From a checkpoint of a small transformer trained on Wikipedia: no position embeddings, 3698 steps.
MLP neurons of a small language model. Each row is named by its layer, matrix (up: input weights) and neuron, and shows model dimensions 0-223. Each number is 500 + 50 x the weight over its row's rms, rounded and kept within 0 to 999. Numbers have three digits each.
Before each neuron's rows, "fires on" lists the tokens most often at its 100 highest values on Wikipedia text that the model never trained on.

fires on: "ed", " Ad", "on", "d", "ond"
L5.up130:518565463483396445403525432556444520582497503561566439519497552372521571554550473518488511484457563580496453507469490513516468576409473474518492553517482553525530573489493530532541531455457486501440519497496571490492484487468641491492502429571453516504530479420613551580541509463506483513402526584542463539512445491515535438480522514627576516327502521413472481459534456457462504485505498512550563496482492449514515456508536468441515528480517470502565485551523463385542477458444536417514536597471459523525472467513569510424567471424402518562459476458492550532472469569464595451480534463460575394525554584514452383468561517490575511550517505595466551509410553464513459407470

fires on: "r", " States", ".S", " inc", " Br", " tr"
L9.up106:648461525520509387459462508523473567467431541550554470470544507426541488539389489520515498486518340535529417561564524460573483501567449587433599471474583547437446560518584549536567471522546421548489483615526491418519536466519482486435479458601514527578416526462475493433493572450477451483486421446466401484466500543502513458413524515459584508465496481484568476559557488475462515406581403438457530509527500470538471536507423552562462487525366503419526463511545499514502482538481536583500502554467493451443560457508571545479503446391461468486467529544557491510461534544578483516512542531510496415457460533494540505478435570456567527434484552508527502568433590529495502456559

fires on: ".\n\n", ".", " |\n\n", "\n\n"
L5.up569:637571504571547498534488507470542467484439356452536527477471315590540461461506449426547474473596595548478469514531505439513566468455524422489470463427484438467420429493425450477525539519495565482505549515543483487496538492504527510546479507497421504426495519535521515486529461587491543372499446466476577475531450452500536494514431605495518418499489515532513567541531483479492518531543452501477477432567610564491541444562534557559548566447497452531453521592583508571592544476361543472439530491477501452536448511492564488432521561475504450559528411513458513467511528455583517501524513517413500555625509555459436510439521465443521489461565528524414505508439503483392492555533

fires on: "a", "r", "1", "ra", "os", "e"
L7.up582:439519536516508517521491454502499511489489517530466462465530522540539569536590407539528508490530507429488453563503531422482486486537501417510494506522504476518517534510423373490463508573512494525591475559542571437482542478480470628535422577496547498484471527579591521411512552538424454543517417482437562541411461516487599503492407534430542406520473501561592506396405527476566539411454487541505464461541557458529549497498410516456494525522410569495485559390568535506551467390477493457391537599565550530471462457579436464541502402484459451384511504469404616504446490534576488508542547510529427537524535528525511562534471486466453530589521539534451467460449608509507478525482

fires on: ".", " |", " ", " &", "t", " and"
L4.up668:521498493447491512512499452509411451543495498508529471520522479520511437525477462551487544498531542589597553531530476511454463424451539452564542554410491505488430547420404474458505587544467423519475639493512558444553478508434548450590434554463424556439567527502501473476456485489534450495446501513597416541498590451488495462429538453575491371549516487422585482391568396563452548472483511426528556467561573516487524501476549529558461568467451550476515499546534383500553454496467450507523481481470522459507482629516436544486527479478536622499399505486463564474529441568556525560601525490549528546609581499462445531446526552458465489462497472393500526439542528470439454579522

fires on: "2", "1", "0", " en", "N", "9"
L10.up215:528535476477456509433419560519578482505416499451477464574446441463441503494589528459546508446496467430431438424475543530409443561545438478497594523531479496484508514622505522434588459508474392513499490477398545441553510493387466510515536550547556566490484474580546407474438549619495542488471542493536407467613493478560478508540496447504452463514439458552505633491528516527500519567442572418471526509513432493469505459495469586541540558523479490552496524452499571599503529398449498479513450510565468429538575483461587629524552441497522544462449556506469534457615498598484516470522464455470512621593500563498415472483487505455466548471491433473434472497455481485506435482500

fires on: " that", " which", " have", " who", "ually", "ly"
L4.up490:537464427578533536523484520385453519525515549503524402507461559530523523413492527500477485516576505538473365454494553462570457527508542411542564460563473430473580452525496482508470529521542528430555536468496509513446446474575596530437444501419431537479458478512508496507416502469429587560479501428522571556530524460546511503558645544527474429507511537576475470499534495560545418457469457572413447601561614568487568479519566421536519434467402535557491457470421484518488461516520486571533431495449507607480553498570487513479538515545509482519431572419496537490514478425487535480571538460405474559428514485514524552443428453479606574488495481427393506392541491560451503481497

fires on: " Ad", " Acc", " cont", "d", "od"
L6.up717:465443502575514471465478415499493556459527456494563493498463511468519573447544472594493467461522468568513515432534495511506519555551526535477440488462411481463476438502500466619496533506586547594450519509503477505529535560470490511522530450534471493414497391451444532660454486486475547440483527520539415461346364382506535462487464467548385470465473538526417431483570607569456492552518564511520556502557579589551436491572540584515489527506546544467616602483520472481479473470524553397516507518529421598435536452505515508558529450473541428538515532475519504504535417424410520552484602490470541458527569509474457495526544540552472485498568480534471517461435480517554453431449

fires on: ".S", ".C", "r", " No", " Dr", " v"
L10.up43:502495546516504500449498470470631504490603441550471481565551473411417551458481421542438575541582404445496481450511439457505463473464495474451435580525532376477412530528462513484632533572541530520558467477547561422525467577514501433446431468460474524504471511574443457507557529501565447512518560582500490554546571489557485578446506588399513477562478528464601563533609578514551487557539490493462446486484439479493453510517520479532478481464496511485550487488567500376463480427417522570532550488592540556510408533592478418438447460447534492507439502505460514625545582477459465555490488613535476532469495481444487532516480451520403444417499514480481484463491543503440444554476

fires on: "ra", "ru", "f", "ou", "ve"
L4.up894:535498423537500600538429492506518597467510586464450500557517470552552497402498470499491376554564516478496472464415534452489473495574483483555451523493510544488493516525391423446495481589512442509522443656486520495500544532540406542483402514562462521518456461497565555478548481494467458494447582505428558506468561530409530474484487450571517407495487427529616521479567460499466502447458479518445474574575498400479499458443506536578521555452530602377465508448554532537593456443560494527484488521493541480540553449390425533454521450400517568589485480517499445466449527430529514534481518554473500594521584486526562470520453556528504547513430479582437524533565449552545396452471

fires on: " ", "9", ".", ",", "1", "0"
L10.up549:489515365493507468509502483492412516480422497522386486551503481479551529526486555483606455470513512582488530557478500481473530571497567479561574494483459528525448549454482482460451493545543485491403535516481498418389511473460542489479589553516400537478478538519520493482394519479477547516480427440550512490613458562431518544447469509453490567512513488468551537517487586470577518496416523511506451360553586577478528491557509460413405598522473556544452537613505500449488508506526407413467531534471513495453611599579461469456415598469520498482514513530587449544473434510505535529515595550422500415487537445534434475522543453503453406542484544595448482602533496504510454481590

fires on: " to", "ust", " would", " could"
L4.up434:506380418494517510496487463479558486472482499551537416485355471475546510576518486594479510500444502554515482511488541402513557513586484373572494548488516537464407529616463518534505470507497555565448418378530558458553445477540526494542540509543494606526567529368505446613476472439542585506536538452549439464489514514535538590521536491514556475506428459547425560548480512498483421536538492505441551444524510507574540492502554488481534545479436426490495495550456486546461483457589389540472509459512398531539494506357556423465486454495505455425493504580515507454522543508433557484467519572527547479544514495523505463494501493504523508469521436564548414485435389525501486662471

fires on: " who", " they", " I", " It", " it", "ly"
L10.up814:488558487539535393459598506449497488540467558495570445465453371550518461517487438428542485460562515561476497534497542532492453534430647559563536493475489428503458509490504526561459529595574557476546636509539479503500396478510512514496485454531472506443417456573514526579429488514486414515537477539515519595508540524526446444510479530464539479520483488617474527488478535436501472552489432471535502560497600407458486510495484480463487432548501487505446433477573511494445515520539599539537489447394442535515447493531472479571458411534579492533497558481435455558451519415431510485512507536415541515557495478560493644391465559488451504533474381428436400466527427598531494572528

fires on: " s", "s"
L6.up128:474557541571511522465429584576480476426534525488495441420512487520430386483417477512484569452508539476534434493498503505573515521454471502412510419477509497490542508495400548518474452524518519613436467493434448479544465470496570558508588465583504444432592491493613538598473473576535558413477471466543446471497555507517577548411477562546433551524550469480570561490522543544489396482508509495551571498472440563503487557461560468539510494607494551500500469461492478432499563521434528482425525511602499480457418525510443467391492574543482440428475587462536518474471460444552526511514437487554539500633552438566528497506447460452512650478498460490575406405445472559467543469493

fires on: " and", "ical", "ic", " |", "ing", "ural"
L5.up260:470510433503512499577582544579524540504595454431472496517378526538432443493484501485421496484575535537475439504485511504455461559522493462506572543384475548462608551500486481552541528420545543542497545425556592427473430470445507491545467530506441497454558501498556489474558512514429467502478510589481360487610498500490456439487503514531478496430502417387542557479511532559458400426559394408526495508502555504541506420556474562562453604456382501452445527557436470417491492507542479515471497642467538559515527463490521541517556437483531561420520485563511575476467514487418553517547488496427513449495498566512445491515490561458467478516486452467526496490677526541487548511560

fires on: "a"
L4.up94:416558404573435471511467538502496460557488450502523425544447547479437476479553437525504640498627584508443402491577488484493408496487446500518430525447500612466457604548449559496460504481560389403466545470435543438529497446478499521486522472466491473430615426571529450564543539483457483452530446530543545515542454445451574571519558437398597439463560459568606540463586569537486581504505516481518490563519501508536453537557441475500443485557477517459501472532562519523500438507531519440498489454461557485545426494458508438488478494494544532514483502448547485562529446463508441407481494500490506506532540553551553443432403509488546460542497483486544462679446516560442539453508

fires on: ".S", " poss", "r", ".C", "s"
L5.up152:431531526414516528521454526447552533500489429577492389487488468399562583509458488563390422565568522547468467503585552482531573515492452435455488441505484596458481459434501594475552594577591531584483457505475509478461465522468505450477460519456457514441516541499486437534444578515495523485557513471487521584545477526532421576442534522494524429533476493462558518481555568522544478471596579526529493448454445411453374580443475486455510530550538535599507454518458489494518492454499478540469521469565471494499398574535439422462457511479569547531491551490483516499495483602496424553503405480435555431482531405374496576529519524529412601473535580488489501433424587426540545486515

fires on: " ", " the", "1", "er", "and"
L5.up799:470483472537470483480530582548461473630519508530504419556418504496486391403500578581543521528548551540586540520522552497497526498538500495591515488457456505539457566530446537424502458468558491562562499499544530492571537442429504528412581553519556506476429473521416383412488610571456492547512522510436543589537423418417491494511524545414474446430479652511457473467382497528482525431517465486492495490435535503455474447499545528457478540522457445543492473599480517478562496459523495414441526561552475531410576509547466640543525499535485509485482505524529474569498461538502444508488502420519474439454497480521480572398407490494468515641450436552442551578491477485523498574498

fires on: " ", "1", " A", " a"
L7.up463:532497489537494458416434484437525464592497478535517419486481461605580481490488497500494498497523484544508495391560608512482507551529653453593538472512466436542470462474420569527466556481540476563521471597492454410539589454502587488439518479550431440446574498537443377477446568544444483455578492399613447493519441488472498543440446551441411518506558506506441502458497494485537473501554459471496434398537465518436543420560589476425497526508518504575479442557600539505554537450392415583550495592492438584524565466498471560485467579445553529463537540504562458522505553475537506490471511523506498473537452453563466496444560428516540446524536455505515508551433519412467463537544

fires on: "9", ".", " as", "D", " –", "1"
L9.up586:583576588458492440433528498448523552511389432520442473524479538492438481550453541531451561557492445433468538460570591479444509496502442463585407565405462393455507490446452535485504519478564494475383511512513485392511518496466498505485494570574598429463458447562565469379432515555543574571431470486569441601470471546500555639513550468448484499593498402543433512470468561560586537480496546596497506398509515496495442489455511434454487541491471512476544506468593503577504576493498557503577476539543488466535488514541475508500518586460564465505518515413537576526397511539490528437563541532498517401516523529566479462499530487443497565492475520560468504505453406441439500466501

fires on: " d", "l", " st", " ", "il", "yl"
L7.up757:518467523557470446586582467542439541509512461537537496496554517572480456437452583463547549556488536522503601466516560405440487505550545550498517496492396450429503508463436529570461508478569495624515546387620431485494519516424423427469451614521526412472473502576484479427459599418481460576504460532546485506502495483476486592458589464475426526446552496492418467441538516430461523469579516483452493390425440500516437494526568499458521538588488537496500459513539549460521509587532451508479534458530532516558554499462442386455551467615479471501472547424465493569548492464497431508472577406577531449465458512536527532519536441533505405552604491528462456438518550518468480439570

fires on: ":", "1", ".", "2", "'\n", "0"
L10.up150:433461528483569566442465463481462530523443514482583555554593472493464517480423557505575414429473509546452533552509543458426527509501481486563485525415543481517475533475482474427565488439565471487494459610483484475513561444509482573527464469431475541446478510562478474488399527487568531464329393516491449520443484429541564540516555518528499590489462399452396494470468466613507496552467473581609555434544516466514631462559467502513451430560503485397559508435455584465492530467515470486561548623553515532537461506383532524569451537513528538548507493460499503505532455554474525519515480521504409444568561586548445504527479382471520515452535452494491468449598473529466496501583

fires on: ",", "am", "ur", " me", " t"
L6.up588:477478451447521540463389552614522566519558616525459497545523417499437520408545487547370542473501519450447536505525520530444580427483420497548426477501501562457529530509514519503611561446487443533487420530506548530466528594509507500494526470477405469408484473462493538534510474508549540522581460506525511424525567532492549456482412558486516599539416492483479520462503449507576558528467562496498536430511438540591416535560502461518469516597482449331593514436500535512535471568502510485515491460543452393455542480501500488478494550489548489459483500585449524506471512520523467560433494595530500498535427491447454554585399522533509577569452474506432470431579524669479497454502

fires on: "2", "3", "1", " T", " season"
L9.up506:574553501512450417546474458546517487557496567528491588450490465528443571496520502484517432500572454556476528428555485514516478467507531522486520470550500561428525529558475463602545527570457495466491461488536453477516516570538406602534541452506492446553464486525547483423447506532474551453432442491482518564457480516472540518551547430481490584500502457405497497542534508559522560591567438562498547460458529629367493411522525514493525514489483565459493461480500560533516510502495402546441435555572406480457534441456529459470547391490524491458520511584536580427456361410443504460599524503445409461579487520467491527454434391475435643525471527491539483423422524565618503541497

fires on: " and", "-", " &", " a", ":"
L9.up332:523473542464529477460482543438472417464496468542485596546499489583611496477592575505466488601528445525467423423495507551423400464507471467503467502487495525495391479449447531465470505497487465455423505523555491512536459436513551448398452533509475458555528550513425469499508505527458463527477509521710516504450586387446573568435521596538524466632508535416496486551462461545497520457587473434491539538528465464547592536516445416519497488463481582575481477499457457503505556430498615480510468507456414498495470603390466560419495494504560543500443512440464547468548573525492555554478498479498461539488482579530539600548543575449537553471500512562480496453538464458428527483576

fires on: " d", "l", "st", "D", " r", "p"
L4.up743:437474511560447442492511560502491489475465524501500500588441494502482430470503459538452392532560544514521477568504465521482510438480488489553467526477423456567519465569453511546454488451494492562463473448594463551536377488416412517565393510411520453456426537587470387492513507487494526521532401533473593508503387533530462586446654519494602504515493447452509479522485530470435547527505477456505523511506466470442538490585576543489489557581410532494538596557487567559533499455476440550491500529494520515591535570455514451481539460476458477431581486552528403627505564440545416516464507521486495458509437518487478528486553508482557389621458582494472611447510548456453584507539

fires on: " de", "o", "pe", "us", "ree"
L4.up349:408488567568504456535535557555512586533461555407510488483498519426460468494452548530522446526592451511456466497531491492408512515545477484496517489509471568560539512513572458494507506484508510488498554524499575481592561492590469512441470315514594442525549492528490421490554401432462603423497547525536516583521563524416401470443556513469546463541373504528503456471521552498501506487506518434456521413604607436505514456518462591483494615524435482501581472473499449542431466533450408507550559475448410539537456488506564524468557492460404483496502437487483518496525540443518428596594439448491536512482552502462433579563636519521448447415487477483484469489503544503446449489476

fires on: "2", "1", "0", "9", "N", "3"
L7.up540:505515481436533499483490449565456474418532516460547471427563523515548496463477566627551415558479467458509520432567594579650483529565486514450507451437489516522446432508488569480471468549549421583502495553541564502483451536353554552581504541517462429483455501569492544565534565474478533497474483574541522579555529420526494490600409397549413496489465497506534444572414494436537432460543452472450600473520493511457518415507464492468499569492540497478473486518389441574579529568552520436536483438454492500538392441410477464475552480589513485484552517548613544472466447519414534441479470467525480487517594512486473515578388533547460529543524508468485508475508481423465498536495

fires on: " was", "\"", " would", "ly", " could", "ed"
L4.up617:478482450444469637532503464481487502389551476466454436541447429476579455529502531503553466469441532508530589560475516518553446497521539509478465616482561468532551492532505552480526565428437514510497442517520639550509555460500540493456500464444439591584463444519457471553426481392413439507571439430529562474424497442571515487438515449519541535443498553450556515519514471531591560461543490569482557453488482509524524471534477467563517469471546488502556542538478418552454554419575466557529464442491508675456511427409540543416533473570520517429416483485502515555458595495518466543515467552441496520485463510525428481388523447477587567468513461508451458564405477538559434557427

fires on: ",", "0", " held"
L4.up89:533444520468451494492440493539450512499551490547414481422430486484421503522557430462534519595428553522549488494419467429475466620514446564564544474444529493492516464504491496493592482536451583529437572482483506525507376515467552477365558462564537508501461497463516535459475496408512483582564538534592554494381475512524580445418481543543389486471587459485484644483523489480504641444539516519414592458538461517553559483484556500529451552501533494462544565548459517528438478459606477531507430448481575499500453502508412510503549546472476620460458589529460538489481505510541443588442453535560511464478532445478421517430532474538540385553499515512463416537519493478534493495573

fires on: " ", "-", "1"
L6.up498:513489560523422419507532456516541474546483572505505406563505460533564443487498514440526573457515506512470513472526464473444607583548634442450485463440456483519442473443520558456584499470583558554406425569544450496511595502398572455452555439559524465436490503524507464478474505476531572455556434515544491472452562487442429447577535536482472472540481458513567472479541546356634462542479490447516432476503475572506485495504488544616504490490448428428447572536540541477438520499448494489521435567540537489544541435495427600539482504445412551493468486508477546368552504461532449514513534505547509506553433531458503489430584519632508544589491486460559483509443483430564534586470

fires on: "0", "5", ".S", "ven", "."
L5.up322:519554517548427480425551494552478471483504563416503511516372501471471538537445531559440480519378532427518436527532578513469488544538474516603573536470554440451494422493458521589468503476498507581484510528572476495480445609457540446539487512565520475467499493465436584500533501558512453541455412628562461417485504428524429476436572435413554398477442427562534486514496416544461517529523569395513504415543561455594480539390501549487463533489536526477571485504549461599473521491423515579579578512478489469443655503410432515486468504439547449527420516530489493486468531501509556561481535431506455522499542457496472475435479524486507570410514485502458482538530469529595498436566

fires on: "ig", "k", "ol", "u", "ik"
L4.up450:599536507473434567516501488501638550518519427451461476437529460498372478504465479529578503517568444424488523511478494464449504425591509499532501482554505516547434596453479593418430396502605539523498528434519429436471433496578476440530520509461556520563540437553522525560479432433557499473480549523473522477525515400467431496560491469514490478581542478487513455471402498488459470553561593455391532448526450509565511473475377478477505593582536538494461475503468517538481459576493496566527449409529464477541566511519483514534552494522451497566490556583426593473498512476519485460585478518544453449537403525511541542471567474505419479552393403551469639548481477500458552563461

fires on: "1", "4", "2", "9", "3", "5"
L4.up417:533524429475463468534452576552494450490528506537600502419497469456476483550507432503466585497524415511451498497436577518462590552602486576515442503464477532475470494504424498426496525477489420517497435564515556543440464587552553519490563529502439455512559486462421426499476565514541568477502404533554434484607498582419463484560436441483544518545468497498533459519566601430498531508481467524460458476437622471524550611518479506456464421414549505447523442477490488639528566409565553481536516467582465481490520408464556571530456468561520438527442444518494549496466573486623500551465466488505559508581521526461370524516384435514414502435528564570496514542489528470501461475545

fires on: "a", "ra", " Br"
L10.up273:478552545469519516488495533462504489455423584552466445438577553539594511471498375490513505474638526490441489490528442504505422425572437568494491469556460530519532515555469505488525592524624508601505455530444423452464475469572416588492513454519487527488487586541521548517519556453385445527558480508409520518625488466474494467464518411474568427432473442452555491517569478579474518408581459518536463475494445506555483501552424524541505523461410527483526445422446499541491544505577419502477610524535584497570429477439445451444509497483532540482541535506490506513497474493537541439484466538481443465480548571575475424518444431514583469475516512524432538637463527555435407437564

fires on: ",", "0", "1", "2"
L7.up567:572476478484539403503421500445475585520580542403509483327612527410433467427501540550477537470375536585605486480464521460518507602560406474480483577487526525453527539469491489480470484478409435524450547553431510536511475489495486549546525522543553540461503524505379521433504484432513562524522524512563484522490441505443527503493494503454547479472493508445507531594571571476560610497556478429636478488449569495544583475542532443470433527455550535567473491517444491543439502441448578514420518428514506430365494448441482508466445524494447549525451416528519507445508538536515557501518441607585518573515506494486526514495478481564477419482578520595473527521445551468519484532519

fires on: "2", "1", " to", "9", " ", ","
L4.up664:511487490505553523589384478491445516470452626458475518470566495478460481522503502435507553536509491533489529445566568439472506547458569463493490477550468512469407486615456487496503567553577459459469455531411455518570477492575482628581430438411509578500473441463429440459429536495420424444482506411533492522531471481487532521550494538501481662487498507551434500496452431504473505535450379466480545529497523493451518419512403554531505481463462471488600576524601462630484476432486530492526503487462435515532484505493643485489537462590488556534516535552436519438484458470561517459473535542532537595608539483468411461544452547439530527425465509459492559516490465587486461462583

fires on: " =\n\n", " (", "\n\n", "–", ")\n\n", " "
L4.up575:514566538462451489478453528518515520522499480572485491452563542551532579509523576442509435529469538460442474611542507506546444417476535537519521516495418380546350496404446454445463439533475486519555484559454413460449411472510460524541560558494638502500561512496470457525496468584480503454480516514536447517575493552520605477484447493531401440433636523508525440553496453400476584517529537524500547477445479426464515444513472539499474604487521576481414496474520598493513457540599612461528523452504432444554438522473492434466447521434505479450381461525552502508533511491485493594504542408566542535546421597430522544494521539506473468539582532482519473493374499498515480526539

fires on: "ig", "iss", "ug", " init", "un", "id"
L4.up250:440450494579374488554473502490492449492609598487445431559506517502551532584445442469499438478577453486322414489520498489536572597509481517486505452539472509427457465481586468643492433464541611495460498552442434471470465520533426477426438481556471434458454466520494465492548488535475508562563508475563489437496474541455463551472539475522489489478478527486494467490440488487505538515590548542484460422518563480504468563540598460436489519517540462538493540442486540617391554555485521459461515461535497520487442520524522451503505514461517415496569471510499497544547498422447504431574449481419544550552535543539612479500556558488476643542450477544409554504401561539527608451476

fires on: " A", " a"
L6.up647:514512439563403463388561502491481449500459478450511501473510447596558465488492574587531381462500536564474451463445492452591532460547601445428540568483481509513471470520596466394542486460601533595542418537430536510480367531525589543503491484495441547484493499545436523550478534514464493501480535411589521554533563478491458490556498534462479549534537478470593543467447491432525487497462476507546423420472482531503561446493521522493567516533516468457557414588555481499523498599489456514485524639484557515580508496548518463423479469558521485487469507550577477546525509533483432519398460445519412547559495571396455451572585374443445436464545508476466514539477541490466447571441

fires on: " ", " (", "/", " =\n\n", "on", " e"
L7.up306:535568498528588432477525499401493463568463474450581429432513497509544501494495550478551471528531541484429516506530589506531546516533544609545522523539427521486408539506536481500567462506500464452536554582417411487356452461552523463515589542470471473541494377579503456613548527654465486452480480471561505560565523512422586551479488517531459502534404546551485484496502487437471530386559469507495437547462455520438477414564534466457479505464456556501441435554516489525411461486465436508462466529487572493461422580628545481436478519478495478461441406454443493572557524491507568436482549499623508527463465465532474449506601586509443483534480456472420552548551496550482491521472

fires on: ".\n\n", ".", " century", "od"
L5.up285:607433544486502532511396602584485508486462483535485472535508426622497528434590485505477523368592551536428489433479536464463479480406456507433505432524525543405450505488518494485501495558490565490367496392492505543523490545380512500558425493541542499457511473468488513422510575442514513561460519531492523459466534522503500456487462563465500474499529446580552503535511534470571537515509547554440439534429585569536532497522523476485417556587479421456456503535563599463505562475532495515448421420461496509461466524548584452512433489529558512535431464553443491595493484516523491518602489504588462557624533431397396488498504512413552528455576509585450592543471550464515483500495

fires on: "2", ".", "5", "1", "4"
L7.up347:494529482517407414599478505574521534492538471455474460548514510552502552495407527460545534465480430425512533469460534470439534481514496521572464467465489536446551483421489472382455551524591462486456542428417506540422498441516527477452476562523476467415473442487466512508526463485608498446426391446514524523454550525594540526500493526437521569484571466573557498431560527564528505538410497505536400461530477471490443489453549495542422567458489534495544590434505566592545433528615453503502433481595586469451499433463588580498530518528539424537374465483470543570479439539538565541607452585475410462494478499544510523530452425464485552423419488513554538531562505570551465524574

fires on: "a", "C", " C", "ut", "A"
L7.up513:483461576433518468616519457521526391451386586562483405472536560515572380532502536554460465530558518523496444441548467497482463543553537466462444479522500467502584544602519584478579554585487463557484432532448448507541535432460455477537486459474500538428541576483487456503474498454451442542440469540483547513455523540628508533505431466421534435463564481499485611535552541526573511459566490539447560467516431500473471509529475445516532424496430510427521490522536457582547415559424490495461537503446526441539503563472441416438508427457471507498543528432556478620524399579500454496520497428523572486540471543535430390494490451484508520534553588552530445577512528418567467421484

fires on: "o", "ico", "is", "s", " de", " pres"
L5.up147:395447449588440496546465475601573562547445511431517448482494521563489516563433509579553532547561487509496497512509425432509558484530477446471562485451505511525487473414528494434578463523359501449515474453492464361508473488457557517520412513562486429430613424521440520404551403531524545464470544525599521499433526443551479605518554488477468489504451397491553426451497522591499473494441537469493459465551539610547487610495517551454503539531465538607502507617531469504485470492423538475424539513592483467502535547472444495527581431473528437465558452506500487505521441496494552597548490527532500441413605562436499584449585526559483536461517550444486520462518481492493482513495

fires on: " s", "in", " ins", "z", "ronze", "s"
L6.up883:376507529490453438574496554445530490465551527520588467477628547531459513390493509550483458514451476400455453499446526572512489548499474541475578457527495532568549594462405518456465424426542541553517532475485541484451531465460549550498558463490465602492500410475537469545490514492506547468479517536567449522489582387524563557530543469472488576491575392479552487543466456510495392435470578577604514470531481511533523555448517499489540601523465545451476558442491461414476604520487536537550570494524449537493484531516501440368467463443559467588538474501456563515436492500563517471435455512450554480451550492510439427407438509477500500454617525475473538424514554407432611500512

fires on: " f", "m", "|", " em", "-", " L"
L5.up571:560595550564457538464478458502549461514526541427603427490548469473614492496487472478484516546500530559415440490488510484476501458539490560420499484494414527508479550522537428550470446542577434449488448559506497550456502504517467509519505467548515524532494513495479452416510536536512603496584552452440552589563458399471488554546485522511528493496511464537561532429462559444474443476518586539457456501483482534548409475564450509526453562568510461590440502387530533470516526404452488418597389548461427583390531431480451386444552416508542503500529501481460513553489630426602524470506568498533394472466515476531480559382526529543598558464496468491553467441527551423428528512470

fires on: " m", "m", "M", " f"
L5.up26:576526512486490513492488467523487428529429547466491509520538502525608525550510549485490513505459571481555517554514493471403395451559460498528503467488466473442552533509543458466491595493531457566462527535448555484527568464554421584399498426523528496509514600585479480427490469543532524410630452449534459514612548539475481539454552533455518473546395501502486569536472562463414547424429491495578477554528470598462518522479573516552492493526445377544458630474488473506521491432472536503619523409460351505452554503538496511498413379506456589508507556480436524479430628514463501470531407477570510571442523479484510480438428494465562484499541485523513479474457556553513460446448

fires on: ".S", "ou", ".C", ".", "ts"
L4.up534:544382475596523484491456447494550489462461467527495427512446537388520568474495506605455488568501542430518362466524494448466491507527551480554580519513474489465459394518462504479522505641608492534547483500541519514493414479448506514509508450544446539417584507537521503488537510408388429478591519620465457475423529531581454509481512468426546461515435453575539467512524503470539553577521524497608538491493485393581535533435434497483589471438518430401585512462477471540434449545453516563610453518429493523540460518487496441514458556472545559488543555474464526489515503510549565467537543531564449505496532356511498536501466456533455519464498568497504518431480461447496434615553

fires on: ".\n\n", ".", " |"
L4.up648:595508573518491400564455481441491406538505453458462418557410412481459501517563424508545467508551595473579477558403510336510426406483506485507474415535498523401391462361450522504550526532524588507497538553455527529396460531572506560511505501589488485495510500500481492464489601469495485542533543496497484511441502572467591506467423561509510456496561489528508487460514523474567517534556459463444542445463456467512502486564451483488535425566526503536463534503481516488619508481528496449500548480447459518507427488577519497434505432484575537505579471480464484558553691563444498533573423501403557586585497507492406473511496464525535528437554526521522552459504480480490478541538

fires on: ".", ".\n\n", "i"
L5.up502:586479538551548481545533509480494467452503532427414469437442527480437453507570529507477498441606526492475502482507556476412489480504547457431449462452467542371522456590447513534531518557517491455461500444432581478458369481454481476485586432491477589456463516577515440573575606458447517498520465512510549439476472572498534538489489561452513477524472440547545557519543449473533528434510452506500555451413573583510500490579422456498459535480484525559515479537501501480507512523512450513439481532581509560422459474507516580463501476580483478534521369519628541602608530558577441456558434442473556463518526461484365493478479506551511581460525411591528571497489500432487388597491

fires on: " |", ",", "|", "7", " March", " "
L7.up806:479501404580500413470456539488438570564549569462536503523600556503505593591502523521446512495467556584509418538476567446456598544535431491450513496517552415485506542547473496450484534434559482560489457429417540496436606515509439574483478449399535443527428565482590464503515511487487474571470477484538464497520536477478556505490437567550459489521387525521462523524474463456402470465444493533539538482471540485350556503540450489475536489525411511559574406531530416561493531421549490490515477407494460556522522427482573534473617414563472522419596501395496509496436506567553516398539556424531460537511597447532505572449500546500487447434541543460509507490518561496536518462470